Weights of a small transformer language model.
Size: width 256, 17.6M parameters.
Architecture: rotary positions, no biases in attention or MLP, tied embeddings, normalized queries and keys.
MLP neurons of a small language model. Each row is named by its layer, matrix (up: input weights) and neuron, and shows model dimensions 128-255. Each number is 500 + 25 x the weight over its row's rms, rounded and kept within 0 to 999. Numbers have three digits each.
After each neuron's rows, "fires on" lists the tokens most often at its 100 highest values on Wikipedia text that the model never trained on.

L6.up204:503476485473485509452485513461502521450513512514454526502514490522529523513462482489541477488508501500494528498462478514496507468507487470441495524531490461507513507458510481503474469506486490544514531488515495536491549526452508522469485465491527479530501505514482465530535522517497504490511476479469514500496469511503474519460494457508492528527531501498445520511480485508508493483518
fires on: " of", " of ", "1", "er", " of the", " of B"

L8.up644:503491464472554512497509501447487492537511507485504505498497514559475528497486525488507467439492460503483536452469479440498528510481498500511478506507481530510480508469487506512465508550522489487501535482514508528518505483480498419523517466504513470499507480463512489483505479512476444503499505524514516532529522489537464501505508483511475475508497511458487491485499501539514544465501
fires on: " | ", "1", "; ", "–", " m (", "en"

L6.up487:463539469493506503534497504510507503503459466469471505501489484454565479484499514511530489482512511504473483489491487483514494479461459503537516482515512484475453540495494510499488497479499521473552535516524525478471508485479444463512501518497467519471500530508490521491465543471549487518525473542501547505477515504496468471509492447505474475505504511511539527469513510512466484465512
fires on: "c", " ass", "v", " dec", " adv", " acc"

L4.up718:511487518490496503486507482538490517489534452496530553490487509463536538492465503521514496466504491476497505490497535513548488523500500516501503464521454521480504547485494497484506494526468490486471494486483437519526497513519502483486474499480494477521490475542502458569542448548484504511500462465464461482503491456487493423502491492504493512557499543518477536563466486527498499498523
fires on: ".", "ot", " because", "-", "oun", " if"

L6.up908:504503477472449482499524518487495501522507506479528452467522509493498476489489519450534494508489483505575451481470447450492496442515478444487520517499504512542469502512500494467551491530496461500493489453489493467500505518518477516513503510495512519462505493475516505526483506543504484451559474453501504480559506512505486545479511547539465508521508520482435484511528468490512503483480
fires on: " | ", "ki", "en", "ić", "ver", "o"

L14.up1010:551520448516481503482452504465503499507538489503488477493502499560487530531530538502507502533540532478526491493524490456468548469525495467521470512430527536478515462506525481535508533489490519509525530516505515522471507509541526515486455541521533502493504509494485482501499487527540516473520520496470491477534509527483509489473505501533494495518464494490505474493528565505507508471485
fires on: " m", " M", " N", " U", " O"

L12.up336:504454514500514514524475523526528508553512489468498503498529464512477518499487499500450524478495443493517507521527472510535500522494488435521500517515469497497493493543497552486516474485497495457493521477508487523528528511482544540521504502491507525513500479482469511512472484503491497466499464501502462513497475468452524523519545480459513455505482467454534469492513464505517517495491
fires on: " However", " Le", " however", " −", " a"

L14.up844:493499522455509516533496502516471504530497449467555499490513450459522564471472522528483473519462469504477495481500438492469479459509532492517500498492438530510509476481502547515513506491475488507486484472512482468468518525474523485498455499503520513479469508483427483506495507482536504470486458496525473539512550465507487490514490500539500477497563521470476549504525485457503494501527
fires on: " to", " H", " on", "ange", " East", " of"

L5.up475:468514489480496532485531499474486515471492521505503492516509518470502497519450505508486525516510492520498521551531509499504518490483509511477490537462484502496579433539516495500534521480483462491457517443518452521496503543502476469512481491488505506532478512518481513496482468518502487466496523514508498513488519530459520550541531508508457559516514530496521532503482499490489485496481
fires on: "l", "f", "g", "s", "le", "t"

L14.up402:530477493501506470496547441516470488491514490557477516488481484529488508538487490477526469534521537517522508518506483484491514533478502484520516504461478461543512506483503517460462482482527484506461543532499499512491486512487521489501501557494493471447486516496503495484466505533524475431480542509466497509513540485464476496504517508531521483504511488536489508491511478458474512552525
fires on: " M", " att", " hold", "m"

L5.up255:451548499509504487460501495524476442474493510498477445509522541497504555538508504467504528504558508501505522469533508525495540532495468480500572507434537503499507493509495482469509469519485501501470509472534501516508519456493513457466477518482480540546520547509449471517520488509553489460531493486477467523519492531497525523523468523530536539515515513527507530517483470493498495464513
fires on: "5", "f", "n", "l"

L5.up563:502494518493492474445516515542545520524451473488514523501498519486498517464474527510498485519522442553481507516492562508489494454511519501493521489533480490472532512476537521469479517510482473447517504501489523507480500487552502513508528495505478480503461479500490521506487469493523504502538535459513486473490510508487479499515492483507526483493534521471528480556480486500545500508520
fires on: "ae", "rop", "en", "es", "as", " | U"

L4.up931:542493475532532525503465440520480504532517528478481498489492470491526467509535532497525520481540457499490499504516483517490481555517510466523555442513493487563506496471457535468503506499519493493452499481466471483451511508491534471492494509501473503481491515472507478519488502538493510527499501530458485506529475514496500486527478493517513514513524501471498521518496525498502475454475
fires on: "in", "iss", "on", "m", "int"

L17.up84:483518544502538525508466474516530494494515491502510480460492508494496494467479558510516482500514552519440534525486465462470509469502468498462496535557527524513508488494507486471514513481494497525506490512482527482495515496498475514479494494528478541514531490536490468495480481512472492547468522504540485480479538492485445506518512486512444479478546485505487487475531529441446505502516
fires on: " has", " (", " had", " | "

L4.up984:521522490534475431547491487481516538488492495502483509540486487496493449491504490533510501467552475497491476532495476481476465514548522487515478501498473502509528470468533518466536539481489493560464461473504531482483524535529498454510463537509480500525496474494467472485463533487507535493490488526458518477472524494523507499538454504518526500457464495488500500517481487531503504466502
fires on: "at", "-", "ation", "O", "ine"

L16.up750:498536515554544512495510502495503497521484519486493473518506491482486494520501476499479522497494535507509526492454472510520515557466553513509476477513499530477507501459505473482470472496495468540515482451498484490465533480479509505531468508490499530458482501530482486524516508515510491471495447497509464511481496495502545492485520544466454508496539513542542480477469522494494514482515
fires on: " L", " l", " Sh", " | L", ": L", "L"

L12.up771:474539484563523533497457461475518534483489475531496506517487532517445492516503543487483468492512457482511500489534458502465512508495519505474481507497479488484514545510561466467491514504543495496483476515519450502535492553532500498468492511512487481490490484499531527494529458504512504509502506496521532484497491530514486482469504532498502488516505558528514464499518526540530485489523
fires on: " S", " C", " of S", "- S", " San"

L6.up59:515494506483533491505515534524524510506533456517481477518483515537500445524540494489555450499488539530487522499506469531527499521517545503479517513531464475502547490491491490501480486527521487493425503479454485475512499539469475536474490498505513529436556478520490480448493490494487486472507444519478511480485521486497497486509481519521453498495505488516467525473490544513455493518454
fires on: "o", "e", "on", "eng", "i", "=="

L5.up659:497504445444467494526453545526513500515515477542504514484502523503494497458507482533489497481509521527460492536494496487479504506469475473496483506526454493472475519470507535473516484499523485528519530463508490496531503531472496508501488509496496482485481473496529460522508502508520518504506510485524482517479474488466500492490514466481506451537517517532443500503534496497543480486526
fires on: "3", " ", "23", " rem", "est", "ight"

L5.up867:486493512515518508527546512510516504486476525472488489490492451511525540527479527473518494463505504541480493480490494569505506493531529485479496548500516501513521517539500516491480493497497485500509493478505506458495516518510496543525478527510503578467500544437472510510513537496529489545492521463478516503510502456505509518492477454505496479465483491523517463483492522470479527504536
fires on: "l", "r", "w", "oc", "sc", "c"

L14.up997:544474513476524546503537463502558480524515505490481501505505484482483474544488548519495490484530478510475463484500424485547505475529475509526485474450513488531489483468487478505474510472566498500482502504543513518523505475486494517531511505503519494462483545516503529478529504511468511524519477542488513509493504493535489488516458484497483466494500512508492496520539483505494481485550
fires on: ",", "-", " t"

L14.up435:482489505498522505493482467511519512514475487481520519492479487451526500491493531515511498497536454498509468537482401491508524470503531525500507506472442461473478493467507516508532454490476484506525509500512525494508484505527471473520530516461511519454487510535487537531550416463473522473507504489464518523522496512466447435486493531507542510506509541508486524551518500509449508538561
fires on: " comp", "-", " South", " Central", " app"

L5.up622:503483453512524408507523491488545504512497497525513530497477519485524505522525477509505460496496470496500514495462486496449482541522481512493531521511496500502497512513475527495521487505558449481478498476502505503534478521489480488480490487506549469500519507513553502501448479517500493492480533468533462487446517517509480489497501492482490483495517506506507512514483474486495534540480
fires on: " the", "'", "i", "ri"

L6.up647:482513484496517496505498462452552483471478493516503521537518503497501490473509494497479473523422475474494492498500524454503491495527527486492500493494471485488486484485507492541497522499501484481524465486495492516515511474533475477489543518519512457496506484484517512453487459531532493489496509515511503504510458503505471520521497492544477517506467519493498509511537477466507482521526
fires on: "er", "ers", "ing", "ph", "-"

L12.up131:514458496506488490499549455481500486498502492521555502526475494526490519537489487508528474512481496504489504482516470504470532515507504499478496491530513460526524515487457522458451549478534481497541522527474448502519508483478503493538514510490519570496518512544503498434477518564518534466501511478463514454535455481495517536506495492509481467480537494518479540503451516553489463515530
fires on: "M", "m", " M", "- M"

L6.up145:513549513487507495522539509445553472526520488487508541557503525544508490478457486549484492509473476521473511525538498498479475510530530523495520508493521484507492493508530481500486484550475477480522450486483474492447496511518468508509474512545534542465497462474489456455467518487499454509525478490497509485513461480495454519485475515512502527506471522484493493508449496481462471506547
fires on: "C", "or", "ol", "el", "ur", "ir"

L6.up237:547507488514448472526499490522488518496502455498513513530497487488545482485471483497482508484473509493515531524476537543480515468483556491446461482492523526499544494510477477568479557563466535510478465463493495527531474538487511534481483519507483502464536527481503459512500508506475479484490534467524539558468531536510516553503493473507506474504529507472482501487475495508476533502467
fires on: "f", "at", "p", "av", "l", " prot"

L4.up704:485480505506473497534509504504487508503509504485493493519518541517517490490481476514463525520525497521492482502491505471505525487465497470508488503499483462555488479547497514491500508501472503534499442485494535485474507476541553545525473490483475504525501474520527521520501518494481516537498470463512489479487514525530516557530527469531489458516469510475539461493447537456471492511490
fires on: "il", " work", "arm"

L5.up564:537472481526491551482510463476508468511493547469509483498469529493487518496479483514535464527541484513492513526495505506486496464502523508520546495517518476528549532519456530496471482489522522499472496486556480496506444459446487500507489521518490494481524467533496485489499503475463485524534464511455508513492486472504502527489463491496499478439536468513453502561498449489533500483520
fires on: "/", "st", "&", "-"

L4.up273:508503510522468475516481516473543452500504570473556468478520505456474485502479469449507503506502463525486497550514451448476459496536454486473497476504498521540515505491551487481455505509507467515518523472558527510466516503490518526471457496519476493509501527500440475517480471477485491522506450528496474511476524493474498508539481528546476504539496476458493483521533461517499493500453
fires on: "or", "les", "our", "t", "ch", "h"

L8.up537:510534471531497520483511508494525517486555484479519503487527481511491531481486508500501518467507522492479487469493504476486510478468461499456519495477526478581491531525503548498495511529498554521448513501508523434542472520500473486523487465503499457531518515475501487538551537517514460476463507514484507496533463499506444480505505495473505507508494490505477533436542459524518519490420
fires on: " V", "V", "ov", " | V"

L5.up696:509527449482510516479450497508525489465512503498471543480446480508551506500426482541488511510477449454520471488469463533522512547449529507498461548517520508458506489479540505471510493486515484490530467515508485480476486547524514516449517512532519519499479488487518506520488499560502476560470509487446495470506476506496467483487518497512516497462434498511444484473505463498488504508514
fires on: "t", "is", "r", "it", "ce", "ad"

L4.up655:452506524518515503507495517541496503459515527490511481514500492497518533487468492537493494512485483506517499495472519526485531517490499513521488462471532505515516528544557502510490548522510484511506508483511481503500541543503437507509456486493539547470501531469470455459502496508437566482507463502518494493499474485451518537529494506475525480469472482516524441449456500488478538507521
fires on: "p", "l", "r", "ap"

L14.up706:485537514500517482545496526493475487470485538519529486486513457517503522461506474543537518497534539487517437559477522507512485543532447483473479492511521474474496507477479474460476500500474509501457499490519480540530452476495499484501476507518470473462510535486528503475531512481505519523502508478548492509527494509467495484520473507454516480507505500534521480484434525517501502502502
fires on: ":", "°", ".", "′", "ided"

L16.up618:471518491516495531515453505460514504485475501486569484526536522492537499507511492478484526486507523498527464511537497531486505489512458485481530534498492469459535506502517509516500525490515516497468503478495500484478506489494484459479497494522571500480525520532505522493488509480500440492495536474495467517505529478476508500522510534494478517475479458540519487511517535491469465494477
fires on: " c", " C", " | C", "ric", "tern"

L16.up510:488451480521481485531493482464442536475514539535439470478558512498506505445498491492491478515478540545493530534476483490504466501501505471491479532505520553499520498516468484483586467488510495513468503538485513510525495478511507530522497497502464517540543543491488503468531498491492491506515531507466471508439494468488484527499491502514480508502508500524460508522517528496454516472465
fires on: " L", " H", " Ed", " be", " R"

L8.up16:409507496459520475506458491524531534496477490503565505506494460484504478511481507510490472513465516503499509500527497539462550502495491499480482496491491484488532482507536515481483511489508515475503516523498513455479521516501530473493493529513500507458492491520513557478475512495533460464494507521500534510472460493495472497482536477520487472502521497494486535479487519493503510484483
fires on: "=", " St.", " is an", "arly", ") is a", " is a"

L4.up374:496463502510473441520497524534516479435495495466527503521506493516487491536480485490511491515493502470469503528502491446494496517484459454536482491518463518519545491480488537445490533486508491526497494505516516463516490485498514486558490507516502498495455453508485506527491487541487506516495474500508473514517532470505474479485476515523482482488482519492537505496500484502466497485487
fires on: "ius", "ip", " O'", " Pro", "el"

L6.up1017:503499559469526507516535472491488430487483510526527533492536484527484465514472464451541482468496498505502503520527498506500512521508495523511456466513479538508520544490546495541496469476503514509523527513526494495515513525477488503538514458512482503495475504515470565503505523466513501536541506491492485494494558518481500512490533455524515464467497505473484454503540493460473519501497
fires on: "ing", " more", "wards", "ce", "iding", " other"

L14.up656:527508495511488539493504472474519457486502504509533512505502474501524525485429467506481497504549529484489509536525472470487508550494436505491483520507544460547522512495515477498512508538531502536500512484459484494525476509475482483529492506488497442483520557481492532520515473484512454548493524475492510527501498513487505517516479480468511488482509520540521465514478549491514490473490
fires on: " C", " G", " | C", " L", "v", " | G"

L4.up289:504493535464527477538486479488444440508524478525525492463478477462503518472549487521552556485463492483453499544481479491509524492508501487487488470491495511528504500469478501530476525526515540523503500504494521520506461490491511549483522506471536500511512492508488502509463526520535526505504507515499532511472484531468508490520490475508553487436521488491513497458487506472514483542519
fires on: "ter", "end", "lect", "fl", "ail"

L4.up899:483486481490483491521517469500525539480502486496522497541485457511509444473517529476509498483495472554519519482518489546460502534522535480537519485478492485481517501473472480506507549511483475453495544519500520529512487517501468508501485516506503440522492460513570506473492539520485489497500504491488475494463495486533476474529455437511452529482487500491518471493466512486478516489498
fires on: "en", "i", " |  | ", "ri", "ur", "ist"

L16.up399:508451497504523491498482490499479504514505435511504515519476501538520465509519547506513487442511489483481467501491520535502481505484530512507491478525563483494502511455530548505492500473507509459531507482491495498498499525493504464540473463470526497473510493490522514489580509511541472485468489546527521484482474442487501497474483517510512479471478504531471461480510482540484504499511
fires on: " w", " st", " W", "t", "aint"

L8.up737:458510493487530502527505496496481491490493510493519491460530530508495473455495494485514493487548479460474482540467505475502469510477545512492491450501491490474504493502521502484506519485462480494481453453503522492451435466527505499501518519526495507490504467561484514496495534480529511472561504530525523507544467543508472438485476514484541480506516510515491537493479496517505481505536
fires on: ".", "ur", "ivers"

L5.up116:500496464459500468506497467502544489543529507520517496514527481540494499484478480515449528484484498488511491513467526483470497531514496498486482517445481481487474493503506517508480513491504510466526481477515475510491544493513504495509523519535483517451509520506498481450456474554508492446474550514467456508486506447548513459482510534511521505472505466540471501487508463487496491514517
fires on: "er", "ing", "out", "ue", "ed", "or"

L8.up1018:522464495537499514494483501497469513543437531555513542512542527507486481528518524482543472469519524454474497529507470503514516512529510516506520524483482524550518465557563480515516471513474487550489501490490492551514512502501487513543530528468544501468472540498492497499505507499478532531470533487570510524472512489500528498474507493517515461498490530500511488462512498530501510473486
fires on: " add", " Ed", "d", " pos", "sc"

L5.up551:500524524513495470515529474493455453501505508531498527446522501469521461483483464503514477442509471474519473548521491485495503505487489459460496493506457532476485479479540504498468444509453546494472521508462506522536489525481482506505508515527475551518483478456479528510537492483518545496541514500517518497496474533506507457496532536498486479499544501487476478518518492537520494504509
fires on: "ing", " any", " of", "uring", " other"

L5.up966:501473503474471465478516479513524509465483504445487469529469525452501502511477505503462516443476467482475505504475476497496487456491523503473515485492453546523499480447491526498478504485457506495501520526512516448465498520481521511539484503525503501505471509488496461481506540484479531478477472508467495519497482472454458521503497502526488509494521481527453516570496558486440499502522
fires on: " of", " on", "b", "-", " of B"

L12.up544:487542470534474532498499509509493483500443541496492492496525495537461505489508542512490538457479534502475497498532475482477505471572544522462536474525509477479507474479487497513485475501486521479533455489523512497447466537509496498515505492537450545470479450508497519501505506484566512477490530472509478461500503478471508534520475501485492518498514499554494512506486520503517473471544
fires on: " D", " d", " n", "u", "in", "al"

L4.up59:478544521481455499473503473469506520497539517509554513527474477479527486518505451488515509488506498509514477487522510464510505502489512513504470541511546542463506535503499514454540492515462502536501494529467516500505497484564506523483490490505450472546501483483532467540454487519501515513505498534501464494457495543518483519508496498504484490515463508553507535556489462488503542524522
fires on: "ic", "ition", "ethod", "ing", "itions", "anding"

L8.up942:524438493529548498479539525498438508485503512501504508474509471474504502482454511461557504466462496460491510464543488463476566522511544481494490489493516476494476497508518512540513482489516509478493486475560455485510493524495524468516494530510503491514507513497542549484499524548479494514500526493526481445489516498483482488499499488506452504469516515524448448531501529498494489520498
fires on: ".", "C.", " C.", "r.", "-"

L16.up696:536564536523443510524521486518490496545495479494474481482496487513483493481483508480463484493496476481506508575503469506487484508510574501531507507498503514512503516521461460480490465485515509510537525506543522499457521499521502530541496500524513501495557499512477534506546505516511500506518503480504458479502518485502510510501486508526545524520536511447487481483500511527541482466557
fires on: "|", " |", "-", " B"

L4.up943:490526519475450503538514510508516535499522501516500491506514513459490543490480498507523513495550452477460479536495518478534527531487470476457485499493506515477468572495515510502481504480528478556507519470499503504522527515494518533531485436503475542529549528517507481501501489500510477531531499502490498510450493550490503527495510491500483473511484508519512512499559464520473530485490
fires on: "ated", "v", "al", "t", "ly", "am"

L8.up419:487486503474504516514468492481529515491498478496448550512509492503511509499485530542546450488481501488492554500453506490454449494472504487515498495475501490489525488495490469498486526475482525497490520527515529505525523494513509507523479484503530485538484572494492484483533530496480516464523482492460521465496450484489510515493516495518496511514509500461480500471501510519472475521501
fires on: " of", " to", " by", " of the", " for the", ":"

L16.up736:544432498469452526455530502548497503484495502523555469462483497491505492465451505535486507494504511512495527468487550475535544481532524461533485457541485505511492465474503483505525440466488568488495458490554474472514514523513502477514493476496516461513511499510482503513529509507479519502515505470520477461477515477480473508493480489483540465506516557495441496525504535488485506504518
fires on: "-", ".", "I", " \""

L14.up939:528470510529531538482471522467480511506505478474469475505534526511473534497502508484553479497493533508458473499474537521505545558522509459477497501477517517485516470486456499480496512493484483491504475501490488568546499482481523528479490487486482487535454568492485505463499527524493557480497495522453499507504489521527493519496464477487511521507498489521546527502533555507545494514501
fires on: " sh", " Sh", " Nor", "sh", " An"

L6.up895:490507496489509525479444485502506532523518484526532498512521495543489514490493506504543493477463538519514563501523467516530535488521490458488527479503496493502495502529499516541507477537542494514522486496534528481508511522534477537451518494493496508519501500518539459491495467508470472500520505503514489502505496462518504506502494505522505482482475467472533512524472501510551498491502
fires on: "o", "e", "ed", "he", "pe", "urp"

L16.up991:462465515525516493480515475496467451538475466485473526470491477522476539500479468485504499498483511486483499506491494525476495548537514489458502474480537463528469501445473497480514511536513501506470483463500516474497530516527524503520518421482502542503478518553476514487511508511513497537498526558467442533486504477506550499481491517478507454488531493560522489532494537503518523488524
fires on: " p", " l", " Sh"

L12.up130:508449480498523527524523474522474442530513493503516506504532463529486510566475512526460489474492501508506532556489516501523489474423508483436485495495548487521476523458498480467531484496527512494470550487481464509503486527465489527498508507475462518556552548485529502514521528509518472462486509464480475476481492496495500461465482484499518448486513480513519443494498455522519509497508
fires on: " w", "w", " W", " over", " Sw"

L4.up952:494488493518501504484455484489485484513476489475524508467533540491505523506484465487492501478477476496482474528485511490519471503543509527489545485480498513506496448500531514519511461484505496490567471471553512498486499465536523522500450484518506456491528517512468524470516491522500515511483530543530479570519489492515520518465507495501522464486443521494496441487489494513499476500483
fires on: "ot", "ad", "our", "mit", "ort", "or"

L17.up391:464468491507484499490521541489570499504497461516473487493464522506509477495503517485502472498518516479483530497492500499489544458492495506532465479504492495467438514500499513454489521466505521459548495481481489494470511456505475468515521491535482535484487495514520485455482507500441478492519519496512522473496503505493505521468497520540540493508511496567523465455524448424505504513485
fires on: " ass", " Gr", " Br", " cons", " acc", " an"

L12.up450:542481495485522518496497515510530522473475531515538517420501465487527522508489475520457486517473481548525514517476478485502512505467549481512511470460558493480556469479465491466541485486455466509506514497511498487492463529496496499451493516500525526493481501462506512499550480536522482473497488501518531469536484521505474495474506481521497465495527518459530499536502503493468469511498
fires on: "s", " his"

L4.up888:474516494558485510480554518515515456521464527522490492561510478514528535527484536510498510513487480491525495515503473492534506491500511498478504486495509508508499467490529509522482511475471476530500514489487469493459500487502515479522499478432541518497498536510502520526461510474517527494505498507488479496527454507517498476533534546511485487429511510506482480532471491455515442517464
fires on: " from", "ar", "ing", " out", " Out"

L14.up650:497468444496473509482485500526514521509526454474514487480496486463533514483541518533514505495492469563525527553476528532531515528505499497480483474465493511514500509519443533520495484525512513431504488540511499506508516485488520496497509521530530461486531522510496500516538509498457485497478548524470481524551535472470482484564516485504489479470450480522504499445533482470557508469477
fires on: "ra", " sl", " very", "ri", " more", " O"

L6.up951:496466500505501500524529511494553438477494497484495509490491505493495505507514530525507497544506540509465470452441498494506496478495516475443524509489471499535527497502482515495545524486488510483483545506425476534544480536531477455509520490512479522529523516494564452530537493476503472530531518541511514475508487484528501483450508492517515489472495541490441527448504495527472501516479
fires on: " V", "om", "V", " number", "II", "w"

L8.up830:479511507540533512519464541503504495494486475506533519468523509522532496562509537525504515497546527503502492512474521519512468530476473487487509482475480489497449473518538490528464544513499463521500489477450498484524494526541479496508480469475497535533527519507477503505520452483494467483489498527512479487485533554489526530500526485516467469519493526467470513538477524455480487485510
fires on: " l", " There", " fre", " there", " L", "il"

L5.up453:466459512468506524466490506518511509456506519512546471510518497470523509485465531487521460502470496534511489523470524498485507500494495508479479453473501546511495513476518478478507481488484523505559485511455531487479528510466531477511479499502463466480455475516487499508492556478520516512498499527524512525523497470480527489492501495497500521477487503487526513448467432547495526487520
fires on: ".", "ed by", ") is a", " is a", " is an"

L16.up372:463525520533503540483475456444451515472509530488505509483498463527462485450476494502521487505497516510482473501491486494485484549485491518448472508484473488481501500484505478524486521563508472508525539449487451500586491518529515485536439477487507477502507502511476483512547499471477482499536525474488528512507501493495496521473470475491525495498509496487489515522445546531486528477515
fires on: " S", " of S", "- S", " | S", " s", "-"

L16.up963:537504514498528486508480505511526491500535520476442500453496538522494512480479520488520491493483517527482478507490479476487544512462465468474496487475504555519539498537514502483533487531514507503508483463498541531509479469456516510529506479458485490486516542501489473501473489481442493466456517487473492526490525502504463499483536513486474455464509482514451509464455500512434489521487
fires on: " L", " | ", " (", ", L", " | L", " H"

L5.up118:484475483506537470516512485494509490505523516481444499510486543521523495457482540511510495479482526489479543474510457462485510540530508514522544502528483478527474497507494476487532503492499427519471483541477492506483505502486517541478490496512516507512522490560483479475456523491460476523480536473497469501492451489481500543486495501490517479433477516490475496516525477489509509543518
fires on: "u", "ab", "o", " Bu", " Gu"

L12.up720:511562514514529485512522476504515493480511532490486497506494506472508486499459478477523463526513477522524460534492457486522475445518513471482500478467498513525498469534526507514509417485514468509487478474529463469506517478531486482463514511498519486458444515508486511437515474515520513512491577506527548512515491460527506500545512547503516476482498490499542505507496499496452514474590
fires on: "-", "os", " Sing", "st", "osed"

L4.up455:509520519494548499552509486499506499541508499488500460507486490472478472466439523483508501485551508519513493532519511484536504519518497500520509515477479503483487508510531489515494511497537465509468523504513463511507538509518497499462553539524540465511549492569504483490515494499520502496548504521521508474454480528506475515475467514495483497461496487553513478505519466545444514503524
fires on: "ent", " Cent", " Mad", "end", "-", "m"

L5.up199:481533499495485483487470467499532451526502489448521510489491491517522496506460542507534498457451507506430521494451481507490518426534484498516512508517487498488515505490521489499495501518517476478484516504511475496493521473455517529501526524527535464489462493523471537472503542426537448461547511546500493500493499521486547500471496454515518536450524503557474509525501496533501451503506
fires on: "th", "am", " each", "ae", "a", " every"

L16.up3:513473464484511484476527483502475507511522479457500541458516490457502455501504514523524503463519465474490505504504481483495495551504522480550494505496457549523512536503454521515522464490511506540527512445471489469507514512509497480511493468442530510519506502514511496483517478480507511538476511483462493477533507501484491522521527482475493544470453513494473507440496458491485477491554
fires on: " R", " p", " | R", " man", "R", " (R"

L12.up195:522527480498505504491487534491470518472482501506495486445498520480504480486477523467493485492512515465519536513505474493497466506534510502503495497472448511477575461520487494519494476518490468498490492520560505486451518510487464488486449487518528497495551549495535472502486499451563537497493551505510479529549515522515483543481425509476500475510513513497508493461539464476498507514460
fires on: "\n", " Q", " of", " of D"

L4.up589:477504495484500504551498484522499479505510478500486511525488474479488522475478496552458458461489490497515498542526540497480506477438457491499547463502479463498483505497493539525477443486452499475473521492504438486528513486514499532482495503452454478427490451502493512501501485526549450531500475523484488510503484510480456499490468534484484439536504507524512531466517488446495502489494
fires on: " ", "int", "st", "ie", "est"

L5.up283:507455475467472477466484482467521469492491482491471486492495500492510485500542514500532489517467507523503487528479481505493510529499469473517492479521495498537446505461510509492475492486532472518493476507529514555523517484513466492494515498487502464480503512479476463507530536536493484512453469536504470536452531517482481528490494493481479494535552504447459503491529552487515503529468
fires on: "er", "et", "or", "ver", "ior", "ot"

L12.up485:510511482540513513535494477480483455550496503541495480500558493514531506525537499553501491476491479508499546498481518498486491509493499549506500494515511527503486529418479509538469497495491499520507478450501484516483502479518488444495506478459487505520509528508497500465531480502512499557502505491516488489513515518499457496545496518505445453467487527520548481541513494490540513528507
fires on: "1", "in", "es"

L4.up130:521474522523501474547502580509513539488523491481510511470499500515485505539507470468498489539468516481542462528463497484467438498505514531525533500494546503528495506415516462504529448514493482521481505494513488514520481512527527484434496540480515510487507464516484488464489499528502530481499486500519472504502464509528515566500502500537469478521484478501505538498508473494505521535499
fires on: "ic", "ham", "s", "b", "et", "osed"

L12.up834:491547469541519495492501521508486476449514538481499504546476444521516521492510539501484480504475525487528504490457500523502501521503481509471451470475524489468546457451459501497473506494511527507511481544506521530532552526510496494531482470463471506515526502511514462514486513490513486515502504504487489476536530509538515482517531501535472488471498530487512487545500528467510460525489
fires on: "ing"